config.toml
d_model = 448
n_head = 7
d_mlp = 2368
norm_place = "pre"
tie_embeddings = true
parallel_block = false
init_std_up = 0.0207
init_mimetic = 0.5
lr_mult_down = 1.5
warmup_steps = 200
seq_len = 2048
MLP neurons of a small language model. Each row is named by its layer, matrix (gate and up: input weights; down: output weights) and neuron, and shows model dimensions 224-351. Each number is 50 + 15 x the weight over its row's rms, rounded and kept within 0 to 99. A neuron's up and down rows have the sign that makes its largest values positive.
After each neuron's rows, "fires after" lists the tokens most often just before its 100 highest values on Wikipedia text that the model never trained on.

L4.gate200:27 74 32 45 71 51 50 78 58 36 29 27 61 33 36 58 36 73 39 61 29 56 61 36 65 27 58 62 56 44 72 71 55 39 19 43 51 41 83 67 73 27 38 30 77 60 45 60 39 61 58 33 49 59 35 45 52 46 51 26 69 53 48 71 26 44 68 43 51 44 68 46 23 70 69 36 39 56 46 42 39 38 58 66 31 24 41 47 33 83 70 50 72 54 25 83 36 34 23 52 41 66 49 49 79 42 48 29 46 28 26 58 49 66 45 67 50 46 58 60 50 53 70 61 29 43 41 44
L4.up200:34 26 34 47 54 55 38 70 45 54 59 17 78 79 45 49 62 75 50 54 50 72 47 33 37 46 59 47 35 69 56 44 31 33 45 41 52 58 37 54 66 67 58 20 57 50 51 61 35 21 34 54 61 65 60 55 53 58 70 74 53 40 24 47 25 69 13 50 50 58 49 62 58 51 52 58 45 60 31 76 53 46 35 53 57 46 34 52 55 62 31 42 55 72 50 41 72 40 53 47 72 81 41 64 46 52 77 44 79 35 38 46 19 31 52 49 55 46 44 32 41 62 65 61 49 35 30 50
L4.down200:43 70 39 21 35 68 68 59 31 48 41 71 63 58 38 34 22 66 23 43 47 49 63 62 59 50 39 60 53 46 51 67 58 44 28 69 34 44 36 52 43 69 41 26 50 63 40 56 43 33 52 79 40 67 48 43 40 50 57 59 48 42 76 36 52 63 62 51 52 15 47 79 59 65 50 38 41 59 23 40 52 36 37 77 74 47 54 65 36 80 55 67 38 54 40 42 75 54 80 43 65 57 50 27 57 57 41 33 53 23 45 49 27 41 65 39 27 46 48 29 31 53 67 62 71 16 43 41
fires after: "4", "2", "E", "1", "5", "W"

L4.gate2173:69 73 73 61 47 55 22 37 31 76 53 61 67 38 45 37 44 73 30 60 52 50 37 35 62 58 75 52 71 51 38 59 69 54 67 52 75 49 35 38 64 69 50 69 34 47 55 50 75 59 46 49 56 67 39 47 69 37 53 70 72 74 35 44 48 39 42 14 29 36 33 39 45 40 61 52 62 45 34 67 27 77 49 59 59 69 52 33 50 41 47 40 74 31 36 58 51 40 22 60 37 52 67 37 40 83 59 44 45 51 53 53 51 58 31 57 28 60 47 81 41 44 38 58 40 39 64 64
L4.up2173:52 52 48 48 58 49 55 43 22 73 62 24 16 42 84 51 66 41 13 45 50 72 42 43 35 88 41 53 50 32 50 45 39 57 28 74 68 74 67 43 37 51 63 49 65 47 48 27 52 40 51 40 45 73 77 77 50 71 60 47 55 76 31 47 49 14 69 54 85 25 32 60 50 36 63 72 53 54 55 51 21 45 73 47 74 42 65 37 35 18 49 30 52 52 58 42 60 45 67 40 31 51 26 39 52 70 58 39 48 67 32 50 46 39 65 64 32 46 37 64 54 21 12 47 61 44 41 55
L4.down2173:52 48 47 59 59 62 46 68 31 44 12 53 29 48 31 74 35 58 39 48 66 39 88 44 19 56 56 39 52 32 57 52 66 42 56 82 46 36 46 57 61 44 69 50 40 41 63 52 60 42 33 71 71 51 31 29 79 72 69 66 65 37 48 60 74 39 53 57 61 44 34 64 34 14 28 51 34 33 53 67 77 27 59 29 61 51 23 35 52 28 37 38 26 36 33 58 69 52 35 31 58 41 29 46 37 46 09 57 36 52 61 65 68 48 61 35 25 55 41 53 65 56 36 86 51 43 36 46
fires after: " ", "-", "9", ".", "2", "–"

L7.gate1146:41 56 69 61 48 49 53 22 26 34 49 37 37 36 58 73 29 75 42 56 47 52 41 55 58 48 51 61 28 52 90 33 45 64 79 42 48 41 52 29 75 60 29 39 39 75 71 77 54 30 45 40 58 54 75 58 58 56 48 57 65 42 52 51 46 50 59 32 35 49 26 50 28 50 57 57 50 74 49 64 33 36 60 66 27 34 49 56 25 48 51 85 39 49 46 47 27 48 50 55 09 43 57 43 55 77 35 29 50 64 50 54 77 54 76 56 48 41 64 53 69 75 63 46 19 64 40 48
L7.up1146:50 35 58 72 62 26 34 41 53 52 52 33 73 44 62 67 64 56 41 55 44 82 32 30 66 66 71 47 46 50 72 54 37 66 63 48 37 59 66 21 48 55 68 68 54 68 44 56 71 36 65 71 69 44 50 63 53 29 25 67 61 64 79 58 27 49 57 54 55 50 58 55 45 65 51 65 50 51 46 48 42 70 42 61 37 40 45 36 45 59 66 42 33 43 68 39 37 81 40 63 53 24 60 62 40 64 43 43 13 25 32 45 17 42 43 49 59 45 58 52 63 46 63 74 13 47 16 51
L7.down1146:54 67 41 45 62 77 29 52 43 47 48 42 82 62 36 35 50 53 32 48 42 34 42 63 70 61 72 44 23 53 36 68 34 52 61 41 49 40 61 33 34 44 52 61 54 64 32 36 38 67 60 34 55 54 65 51 54 47 62 54 27 22 50 58 58 45 50 27 66 47 56 42 56 75 48 47 18 36 45 38 43 74 55 86 35 37 48 79 65 69 62 54 28 51 34 71 57 22 64 73 15 33 58 57 61 69 52 37 63 45 35 29 57 52 83 46 59 38 65 46 39 39 44 19 36 61 59 40
fires after: " ", "0", "–", "|", "5", "9"

L7.gate69:29 70 57 31 46 55 40 54 61 55 48 77 87 39 61 52 30 77 28 48 67 30 13 74 34 52 52 56 52 33 21 44 60 21 34 60 60 65 68 54 52 54 67 59 57 61 80 47 59 54 66 43 48 62 52 40 45 72 48 32 54 66 24 68 58 34 61 28 17 68 67 47 43 23 45 59 38 28 76 64 17 38 46 71 46 36 68 83 32 48 45 57 28 40 53 65 40 46 53 50 30 28 44 52 55 30 31 64 42 37 47 37 47 41 31 56 49 55 62 67 37 46 71 50 37 40 46 53
L7.up69:56 38 65 40 49 46 38 54 50 67 37 56 56 75 43 43 71 36 36 42 49 55 54 48 49 64 62 51 17 54 25 58 53 42 51 79 33 62 64 50 17 83 72 50 34 38 59 62 38 37 72 63 55 54 62 64 57 43 52 70 64 45 36 68 17 18 73 44 55 55 31 86 23 26 37 35 42 25 73 70 65 64 36 41 66 43 42 52 53 45 55 75 36 51 54 53 34 58 35 49 43 45 40 83 41 52 79 48 39 75 67 57 65 42 25 48 25 50 43 64 30 55 55 58 38 40 47 19
L7.down69:59 44 64 31 48 29 32 53 68 24 47 38 64 49 47 70 48 29 58 55 77 46 77 41 70 27 58 83 57 34 30 61 53 43 47 30 56 55 50 56 63 26 57 62 51 66 32 52 86 61 32 45 60 74 34 45 30 48 62 17 39 70 61 43 59 41 55 45 72 49 79 62 65 71 23 54 56 68 53 64 34 44 47 38 18 71 65 75 33 58 58 45 21 58 44 36 52 75 55 61 98 43 43 49 30 45 37 57 63 41 35 37 48 58 41 55 37 71 57 45 61 56 47 48 62 23 60 66
fires after: " ", "s", "\n", " \"", " Sch"

L7.gate126:21 40 66 65 25 75 57 19 75 82 57 45 27 65 90 49 28 52 40 58 57 60 41 52 51 30 43 43 78 28 38 43 79 54 56 76 71 42 69 61 75 25 33 28 26 13 51 50 42 18 16 42 55 41 66 34 40 40 26 62 38 73 46 30 56 57 39 52 48 32 56 27 51 51 57 50 68 76 52 57 43 72 55 46 40 56 23 46 50 38 45 55 68 74 66 60 34 47 64 56 78 39 58 38 63 59 65 47 26 50 48 52 27 48 59 65 37 47 45 35 21 47 42 58 57 42 22 42
L7.up126:38 64 78 59 53 70 55 49 53 64 74 71 50 50 51 45 55 44 55 26 63 51 34 36 39 24 66 47 46 43 50 41 61 50 67 70 69 60 55 40 44 15 66 44 71 81 26 59 53 39 42 54 42 28 71 57 47 78 63 74 43 51 50 57 62 50 67 18 42 37 53 34 53 66 56 48 67 44 64 54 58 75 65 52 52 38 41 34 31 56 33 07 40 42 38 33 37 55 55 45 30 55 38 26 59 62 55 46 33 50 36 63 69 41 68 42 45 51 68 42 59 41 75 24 49 25 46 39
L7.down126:23 47 63 52 66 68 44 56 49 59 57 74 20 62 33 25 38 66 67 56 54 45 30 40 40 36 42 48 60 36 47 66 72 30 36 50 61 46 64 94 50 51 63 45 37 55 74 48 53 57 38 59 24 70 53 49 45 72 32 48 27 27 30 54 61 58 41 22 45 30 63 62 46 38 32 33 52 39 78 55 31 54 43 48 79 58 46 56 59 19 58 45 34 29 48 41 75 57 08 31 47 32 27 40 37 49 31 56 71 65 49 56 52 56 68 26 42 29 09 69 28 82 39 49 69 42 75 41
fires after: " ", " (", "-", "s", " I"

L4.gate979:24 32 44 50 57 53 32 37 55 23 33 50 29 26 71 29 80 74 42 30 51 45 48 42 45 51 63 74 65 18 60 43 54 71 63 74 64 49 03 62 40 61 55 51 44 42 45 43 83 46 65 42 54 42 72 35 70 80 70 57 74 52 45 38 55 28 21 53 74 70 29 42 41 43 49 54 34 52 36 39 58 40 77 62 55 34 54 38 57 58 33 38 65 54 32 61 31 47 40 56 39 56 61 38 44 53 49 52 58 27 37 46 63 65 29 22 30 34 65 29 59 64 50 40 45 63 48 34
L4.up979:46 62 38 55 46 67 36 46 39 69 62 48 68 33 60 65 54 51 51 53 50 64 64 53 31 57 65 61 62 44 43 30 55 40 63 71 71 69 45 53 50 35 74 47 45 49 37 42 59 34 50 59 49 49 67 51 38 34 36 67 53 43 59 65 33 74 65 47 31 51 75 63 50 28 44 26 40 57 18 37 44 28 83 36 26 46 57 62 61 68 42 52 51 42 52 29 51 56 31 42 37 47 56 53 42 64 72 65 49 44 57 38 61 32 62 45 78 43 59 22 71 50 42 57 49 51 55 28
L4.down979:41 40 55 39 54 58 30 34 48 31 46 63 16 56 50 23 56 56 47 37 41 63 36 50 82 63 34 35 35 56 21 44 72 70 22 56 49 52 44 19 67 63 56 18 44 62 51 28 75 59 74 15 54 42 58 46 48 63 47 42 72 55 38 49 60 47 54 29 88 70 30 57 46 75 51 47 43 57 59 39 44 42 58 93 59 40 35 56 55 37 57 34 54 52 56 29 84 46 53 28 32 53 48 57 64 44 70 61 28 33 36 64 37 33 53 37 28 40 60 66 91 75 44 41 25 60 39 69
fires after: "2", "9", "0"

L4.gate974:48 52 87 66 46 72 47 41 69 42 79 67 59 55 54 52 59 34 59 61 76 56 50 57 42 60 37 46 68 48 25 45 54 77 61 28 60 49 76 89 60 80 56 70 42 09 51 52 37 48 57 66 61 41 40 62 27 65 35 14 42 56 36 60 45 38 46 68 60 46 27 23 51 78 43 63 37 44 66 36 42 58 43 33 24 38 43 56 51 78 57 81 40 45 16 50 45 37 22 60 77 57 68 39 50 57 21 43 81 43 24 63 51 43 54 74 54 39 53 35 63 32 53 50 36 73 29 41
L4.up974:36 35 40 48 62 46 45 47 32 39 42 28 33 41 42 37 60 45 33 46 53 32 65 82 80 56 43 71 66 42 60 59 41 51 61 37 54 61 50 32 59 38 71 31 49 75 24 79 49 17 61 30 58 49 59 38 55 46 44 50 39 47 36 67 52 62 65 53 53 57 53 44 32 36 72 64 31 74 61 68 61 40 26 30 43 50 51 62 83 54 38 58 62 23 41 81 39 24 54 85 56 50 53 50 69 70 51 76 38 48 75 54 59 29 62 61 43 49 73 41 36 52 47 37 61 51 35 39
L4.down974:74 41 62 42 48 51 27 58 37 36 56 85 59 59 30 35 54 54 64 40 44 80 64 54 47 64 58 46 41 49 28 52 64 24 68 50 39 67 41 44 57 43 30 42 46 86 37 45 41 15 30 59 60 74 62 40 40 70 45 57 85 46 31 20 32 55 54 14 55 50 46 81 21 62 57 58 38 46 53 68 59 42 29 71 40 54 28 64 81 69 38 51 41 57 65 70 53 27 29 28 64 35 29 58 56 55 58 34 60 38 62 65 80 89 46 42 41 58 56 99 53 46 78 56 78 43 68 52
fires after: " |", " ", ";", " on"

L4.gate1161:67 77 29 69 67 11 32 25 57 57 89 49 42 56 44 46 48 50 53 70 68 37 43 61 60 58 34 76 41 52 33 59 47 45 56 63 69 43 56 46 40 55 45 63 48 29 45 31 24 44 43 31 47 31 40 51 07 42 41 30 30 42 55 89 50 67 42 80 53 34 68 56 43 17 37 65 58 58 33 53 52 47 31 45 55 46 53 52 23 39 58 45 33 29 83 45 54 38 53 54 73 54 52 77 60 59 74 42 26 62 82 61 69 50 53 54 63 61 60 50 61 51 45 50 47 43 51 68
L4.up1161:51 54 47 58 25 50 28 53 67 47 56 50 57 59 53 13 42 48 45 70 33 34 63 36 56 35 53 30 70 58 41 44 54 49 44 48 53 64 45 56 47 36 37 40 67 31 46 32 51 32 54 44 57 53 45 57 41 77 40 38 50 56 46 61 55 67 44 61 51 16 45 46 64 19 52 57 68 40 58 49 40 58 54 37 13 37 30 65 04 53 38 49 45 49 45 53 31 31 72 38 77 58 43 59 25 50 23 66 41 70 66 48 55 65 53 71 46 46 39 47 28 65 68 75 67 58 68 68
L4.down1161:61 46 54 64 64 22 29 49 42 66 37 43 69 45 34 68 72 37 53 60 24 72 54 74 19 28 56 66 64 37 55 45 42 62 37 30 47 67 63 42 65 49 41 86 22 66 53 54 40 29 51 53 39 31 42 71 48 45 20 59 41 31 52 65 39 45 41 63 24 44 35 31 55 50 47 53 64 57 21 53 58 49 50 54 62 49 47 48 50 35 78 65 37 36 21 38 56 30 47 58 46 68 51 50 42 34 66 32 35 37 46 56 66 73 43 59 96 66 70 46 53 57 48 47 65 30 63 55
fires after: " a", " the", " his", " in"

L4.gate678:86 65 44 60 36 44 58 61 46 50 28 42 47 48 34 66 50 62 55 38 29 48 60 31 54 44 48 49 59 34 74 60 76 78 50 62 53 55 37 45 64 64 38 56 59 14 25 53 46 61 66 57 40 48 16 45 60 65 57 51 43 22 54 58 41 61 69 35 75 63 49 62 44 63 57 34 22 67 30 38 56 36 50 18 60 28 59 43 59 37 62 53 63 52 41 50 52 60 40 43 30 63 24 36 61 68 59 52 19 42 29 65 72 33 62 69 47 36 58 26 38 44 75 26 25 60 82 49
L4.up678:54 57 45 56 64 46 35 62 59 50 82 37 29 50 52 21 82 77 41 50 48 50 42 63 49 84 50 67 46 89 52 45 44 57 67 42 29 78 71 63 38 35 59 60 50 23 40 65 55 51 37 41 44 80 45 77 31 55 32 37 56 23 30 51 45 48 37 53 32 78 58 36 41 79 58 71 67 52 53 70 69 45 79 55 40 34 70 57 48 49 21 24 57 64 52 58 53 70 47 59 83 48 50 42 72 59 49 63 56 68 39 18 62 63 55 14 45 38 43 65 38 49 36 50 28 73 59 48
L4.down678:19 64 56 27 59 57 55 73 33 68 69 43 47 48 38 47 32 66 40 42 53 50 47 50 50 60 64 48 43 49 13 64 45 51 71 36 72 46 50 44 37 43 37 44 51 71 44 53 33 36 44 80 45 47 41 41 71 59 48 66 37 54 45 63 31 57 35 54 40 49 69 40 34 43 59 56 64 58 30 73 51 64 63 75 42 62 64 64 43 77 69 36 77 44 56 58 55 46 60 66 85 99 43 52 57 79 48 41 62 35 74 57 64 43 35 60 39 62 18 77 61 44 48 68 86 61 57 47
fires after: "2", "1", "3", "4", "5", "0"

L4.gate2010:60 24 69 50 51 30 67 70 60 61 50 50 50 58 33 32 42 44 52 56 14 45 45 54 59 46 31 48 23 47 60 50 33 28 50 53 38 87 54 41 65 35 51 75 73 44 40 32 82 59 57 37 72 57 42 29 48 42 58 52 36 44 52 56 39 48 46 68 25 30 56 73 39 54 33 35 63 88 51 30 57 67 51 11 31 56 63 38 16 47 63 55 55 53 69 69 62 31 36 53 73 49 59 43 42 48 53 50 25 38 30 63 36 37 66 46 49 74 70 62 33 51 51 53 67 33 45 33
L4.up2010:63 52 46 38 50 60 65 56 33 90 45 60 33 40 60 75 52 47 52 48 55 61 64 49 46 48 78 37 59 36 71 51 38 24 23 69 52 46 65 47 43 34 70 71 59 49 42 43 91 53 37 41 29 43 54 40 39 48 55 46 71 57 49 73 33 50 49 63 55 51 62 64 30 61 48 69 39 45 48 46 82 36 58 09 30 63 32 64 24 53 44 45 39 55 40 52 36 44 52 23 49 34 54 37 44 38 38 75 23 36 48 21 45 66 52 21 44 52 41 50 54 49 33 47 58 44 39 65
L4.down2010:61 28 60 47 33 49 63 29 42 35 62 24 53 63 60 38 50 36 56 59 40 52 53 44 40 58 39 70 34 55 55 48 74 66 79 50 71 31 34 58 64 42 45 18 58 64 59 34 48 41 52 38 68 46 45 85 54 52 67 73 53 36 50 57 55 60 40 20 64 63 46 67 27 40 68 33 54 28 59 64 43 52 38 67 48 54 62 30 36 47 18 38 11 54 67 39 63 57 63 76 21 61 50 54 81 43 16 22 66 28 29 50 45 18 63 51 35 42 49 38 62 51 72 49 42 60 30 61
fires after: "9", "0", "7", "8", "."

L7.gate2297:62 34 28 65 54 51 85 56 26 59 40 94 63 53 51 67 53 36 77 59 43 36 65 60 44 42 49 79 59 60 73 61 41 54 49 34 48 50 43 75 53 36 37 69 38 70 56 57 47 57 20 58 41 58 44 92 47 48 44 55 56 28 37 44 18 53 45 43 47 65 55 45 65 53 49 47 90 50 80 43 23 61 28 45 36 59 41 82 50 29 43 74 60 66 33 40 58 33 28 50 32 52 52 43 53 62 37 30 38 40 58 67 59 56 47 40 36 54 67 50 54 77 70 46 71 41 45 54
L7.up2297:40 56 52 79 20 66 57 57 36 56 44 42 71 62 51 32 46 34 42 51 53 55 36 53 59 50 39 54 52 33 58 59 18 42 67 39 68 53 81 54 41 50 71 69 43 55 74 59 64 35 57 38 39 50 37 79 63 66 36 66 56 48 61 69 46 49 53 43 58 81 66 23 58 62 35 49 54 65 40 54 57 34 47 68 57 80 28 50 32 37 52 32 43 67 61 72 49 29 63 58 33 34 49 57 51 63 71 33 33 55 47 60 75 39 58 19 37 42 47 75 52 83 68 59 41 55 25 73
L7.down2297:53 45 54 44 56 20 21 27 68 49 65 46 53 66 38 30 69 36 64 65 59 45 65 28 39 50 75 52 63 48 57 69 55 52 45 73 57 43 46 81 56 38 33 37 36 63 60 53 54 38 23 53 32 50 48 47 72 44 51 61 73 38 46 51 59 45 55 63 53 63 29 71 33 52 55 55 47 36 24 57 66 21 61 79 77 33 51 55 39 24 87 34 64 60 58 10 32 24 73 51 49 71 47 48 57 73 76 62 34 69 73 11 29 71 29 45 62 49 38 41 52 62 36 44 22 39 57 66
fires after: "-", "al", " Al", " de", " "

L4.gate1441:41 65 63 48 61 27 35 54 33 39 58 37 28 50 64 52 41 25 29 46 51 42 56 57 31 59 50 72 55 39 55 45 41 81 48 58 77 39 42 56 45 59 30 66 72 49 40 71 70 61 47 56 30 35 70 26 76 55 73 57 72 46 46 21 47 45 50 33 37 39 10 57 32 55 43 49 43 62 77 35 52 54 42 56 42 24 16 53 53 40 40 63 29 53 73 51 55 58 26 64 60 55 57 49 60 57 63 61 42 45 51 39 41 69 46 40 69 22 51 68 40 43 46 72 57 72 35 43
L4.up1441:39 48 69 56 36 23 42 53 69 64 60 39 53 67 70 72 33 42 42 52 73 71 60 53 53 51 74 49 32 49 19 46 57 56 61 56 44 43 48 48 48 31 45 58 51 49 65 72 80 43 33 83 61 31 43 24 67 61 53 44 42 46 61 34 36 39 64 36 55 31 44 44 55 69 51 53 60 53 39 55 34 67 24 54 58 51 32 35 50 29 54 48 68 34 52 20 38 76 32 54 42 15 44 55 68 38 40 75 48 81 58 48 41 57 48 61 67 44 75 51 70 79 39 83 34 20 58 45
L4.down1441:83 81 36 62 65 49 66 47 66 41 50 58 52 37 53 43 35 29 36 73 66 57 32 48 58 50 35 54 34 38 52 51 65 29 42 49 51 61 81 59 46 68 35 44 46 53 33 44 62 74 38 38 16 69 71 39 78 45 32 23 68 77 38 44 37 74 41 60 33 50 30 56 31 65 81 62 36 56 53 38 63 51 92 68 39 62 35 50 63 62 47 25 52 46 31 47 57 31 81 55 69 64 40 53 46 76 78 53 62 53 45 38 37 50 10 46 72 60 54 68 54 69 43 69 69 46 52 49
fires after: "2", "0", "1", "5", " ", "4"

L4.gate1391:40 79 70 48 67 30 29 63 59 76 47 55 53 29 37 42 30 42 48 57 32 62 31 62 46 78 36 71 62 42 60 73 64 53 49 38 37 35 35 73 61 73 60 26 35 60 38 76 67 40 64 69 53 65 40 44 38 77 45 59 51 72 28 51 70 75 67 44 54 40 41 44 38 55 40 23 31 50 28 83 35 64 40 67 29 59 36 39 51 48 40 40 52 68 76 34 38 40 54 85 46 52 51 59 27 36 66 42 72 61 34 76 47 36 59 62 43 26 53 39 63 70 36 52 53 47 48 57
L4.up1391:70 68 60 41 18 54 58 44 61 71 36 63 59 43 40 42 47 39 25 52 56 53 57 42 62 61 23 35 77 50 71 81 40 50 39 34 42 69 54 57 53 41 41 18 38 47 53 44 57 54 50 48 31 57 61 61 40 31 24 62 56 59 38 75 30 37 62 49 68 67 71 64 50 45 40 64 69 40 48 72 49 39 39 30 52 35 66 59 65 57 59 47 42 54 24 45 49 88 53 45 75 38 64 47 44 57 29 70 67 63 44 38 60 33 53 50 33 84 69 29 64 62 84 53 33 63 27 47
L4.down1391:38 53 64 68 52 53 52 60 45 72 65 65 43 42 45 43 65 55 44 58 70 21 22 63 62 70 49 68 46 59 26 97 32 74 39 39 60 19 42 39 43 70 46 42 38 44 40 54 40 53 53 56 27 49 39 52 63 34 45 42 29 24 25 35 60 89 66 57 58 26 61 42 44 53 24 65 65 48 67 21 47 48 46 43 28 57 42 68 64 69 09 45 41 46 56 61 48 38 52 74 58 44 50 59 70 72 53 74 22 36 44 48 49 51 74 71 71 62 32 37 53 38 49 53 37 48 22 59
fires after: "\n", "|", " Party", " Year", " ", " No"

L7.gate1427:77 40 63 30 34 47 49 45 49 22 27 72 62 34 52 60 50 54 62 82 40 42 38 56 53 59 53 39 55 32 30 50 57 08 76 51 58 54 50 40 19 49 55 40 44 51 54 60 55 53 37 37 54 62 34 52 46 53 33 42 26 61 59 53 58 40 51 39 81 44 25 77 59 41 52 27 41 47 30 31 48 44 66 63 44 26 30 46 46 80 50 37 42 67 61 52 62 41 60 49 47 39 55 41 39 50 48 54 54 34 21 48 31 51 47 60 51 42 35 53 51 26 50 62 78 45 60 51
L7.up1427:69 49 65 59 49 62 41 53 63 45 30 31 68 38 66 60 67 39 52 54 49 62 61 53 60 47 45 10 20 43 51 63 45 66 62 20 60 60 47 33 52 46 63 71 59 55 37 51 29 18 47 64 67 24 59 49 42 73 43 40 61 56 36 48 53 68 35 42 66 40 69 72 44 41 36 61 51 51 37 62 52 21 48 35 48 49 40 30 40 35 45 60 75 65 51 35 89 56 53 25 67 53 65 43 57 47 29 68 28 36 73 09 66 47 51 52 58 37 41 40 53 61 50 10 68 41 50 50
L7.down1427:51 76 31 49 65 47 65 29 60 34 34 34 67 63 38 41 50 45 40 57 35 32 58 50 56 83 48 50 24 60 57 44 60 76 39 19 39 48 44 65 62 45 44 40 72 74 28 50 42 27 64 49 41 41 35 40 64 56 45 55 27 50 72 50 60 68 37 23 67 73 53 08 39 24 51 51 13 39 59 31 52 40 21 39 48 47 76 75 57 51 53 34 35 46 64 74 68 53 47 62 52 57 36 30 34 64 37 41 77 56 57 59 45 41 61 54 64 36 55 51 38 97 38 75 37 68 66 64
fires after: "1", "9", "0", "2", "3"

L4.gate2154:72 64 50 77 61 57 33 44 36 56 39 63 47 39 48 75 42 50 43 39 40 29 48 51 63 59 61 71 43 39 44 69 34 28 31 36 51 32 41 55 46 26 45 45 85 59 64 61 49 63 56 39 44 57 41 36 43 62 68 16 59 67 38 50 42 36 35 66 18 68 59 37 62 72 53 31 80 69 55 51 56 03 34 33 47 26 35 67 48 57 19 78 30 68 16 23 72 47 60 45 60 66 36 22 66 57 56 50 44 63 42 63 54 54 58 32 31 60 49 75 50 30 26 32 41 75 52 67
L4.up2154:42 65 58 55 20 52 42 45 64 48 27 61 52 70 63 37 53 60 45 56 36 44 53 42 39 66 33 55 37 62 36 51 33 41 40 70 59 60 68 73 52 34 61 44 47 33 42 59 60 66 55 31 83 23 54 39 56 33 39 54 58 59 49 39 70 53 41 59 65 37 38 72 45 31 38 49 57 59 35 48 57 79 51 78 52 65 44 71 46 55 53 55 68 76 41 63 41 36 69 54 56 62 90 55 76 59 68 41 36 05 60 49 62 51 50 44 41 57 52 47 74 48 35 54 60 45 61 53
L4.down2154:73 51 34 45 66 82 45 58 68 47 47 53 51 58 46 62 58 56 57 57 54 41 46 47 60 52 28 53 55 65 48 93 46 34 68 54 75 54 60 10 53 43 69 33 51 54 55 58 07 42 61 33 38 75 29 63 65 52 37 63 39 35 70 53 49 50 34 33 40 54 29 39 26 56 51 72 55 49 32 42 27 45 33 41 74 27 57 50 47 41 56 74 71 41 52 39 55 58 50 66 24 55 49 32 71 67 43 44 64 48 40 26 24 66 44 57 58 49 28 52 35 71 58 65 46 59 42 45
fires after: "al", " Al", " long", "ad", " so", "in"

L4.gate2241:23 56 70 61 48 61 34 61 72 54 48 67 31 41 12 41 58 61 38 39 69 51 28 58 21 37 46 63 38 53 41 45 58 39 56 67 62 45 42 37 73 54 19 49 30 71 39 58 44 33 49 62 62 58 56 54 41 40 44 49 48 84 26 37 58 57 41 37 49 62 73 73 47 72 65 66 54 45 49 23 64 58 53 50 06 36 56 47 72 43 44 70 54 57 23 47 32 76 64 50 42 45 47 69 74 57 61 23 63 59 45 70 37 98 59 71 33 21 45 18 48 53 50 64 10 46 43 54
L4.up2241:73 55 44 54 63 58 70 60 26 19 35 52 56 64 45 57 36 33 65 42 79 53 51 38 51 35 58 49 46 52 67 70 42 47 23 59 57 61 38 53 69 41 39 38 46 78 29 00 18 41 45 65 35 65 36 49 49 52 43 52 33 21 46 57 43 45 57 81 73 50 49 40 42 51 75 47 23 61 32 53 35 49 63 51 68 40 67 30 58 64 58 35 61 52 69 76 57 34 50 65 46 47 33 64 67 75 50 63 60 62 65 56 69 26 40 77 40 63 30 50 43 61 77 53 68 40 54 50
L4.down2241:45 34 75 36 33 35 63 68 69 57 41 59 58 33 60 54 37 60 22 32 66 55 63 40 63 68 30 43 42 21 58 63 54 55 69 39 51 59 25 23 51 60 40 26 18 68 41 54 23 53 26 64 61 61 61 61 03 39 49 38 64 62 40 67 41 40 57 32 46 22 48 39 42 56 41 36 39 65 63 77 36 45 41 42 62 51 26 42 35 44 89 55 53 63 43 47 35 54 59 60 47 34 32 68 67 47 61 39 62 84 25 58 41 43 45 36 50 67 64 70 67 49 40 25 53 45 63 73
fires after: " ", "1", "2", " |"

L4.gate1597:43 77 57 60 51 62 44 53 49 44 48 60 70 67 47 54 61 29 51 58 46 33 29 41 32 61 60 48 49 64 66 62 45 35 33 44 25 18 46 62 38 73 70 40 49 64 63 34 32 57 29 59 69 50 22 28 20 53 32 40 63 42 57 52 37 51 47 53 63 43 60 19 39 55 23 54 40 65 43 50 35 26 65 36 50 21 37 55 67 45 54 46 53 64 53 49 82 50 35 91 30 54 31 51 63 50 54 45 47 83 33 64 50 53 21 41 46 54 79 58 54 50 75 47 35 33 75 49
L4.up1597:57 58 52 36 42 67 60 57 17 43 61 16 76 54 47 75 42 40 63 51 62 51 45 38 43 43 69 22 33 29 23 68 48 51 44 46 46 38 21 63 27 55 64 46 23 41 63 43 56 54 51 46 91 29 54 54 49 70 37 67 69 25 33 58 40 18 39 28 44 60 40 53 51 57 02 50 53 59 22 61 46 43 73 27 53 52 31 11 27 45 59 39 49 52 49 44 56 47 47 46 43 38 54 63 40 25 59 26 53 62 48 45 45 48 52 55 28 58 62 51 54 41 62 45 48 42 61 24
L4.down1597:70 53 40 46 73 41 30 19 68 70 62 37 36 49 33 40 49 43 60 43 55 50 51 46 48 80 42 33 54 38 59 51 57 29 42 58 84 56 43 61 30 67 46 49 43 71 80 59 46 44 63 68 84 62 66 48 50 51 56 35 51 20 75 66 62 33 46 59 55 79 44 38 52 45 60 46 47 60 94 45 43 39 45 47 76 74 52 54 50 72 65 60 69 51 41 54 87 61 55 45 68 50 49 60 50 41 26 34 26 38 46 51 28 25 38 50 31 63 49 24 46 36 54 30 66 45 44 42
fires after: "\n", ",", " \"", " |"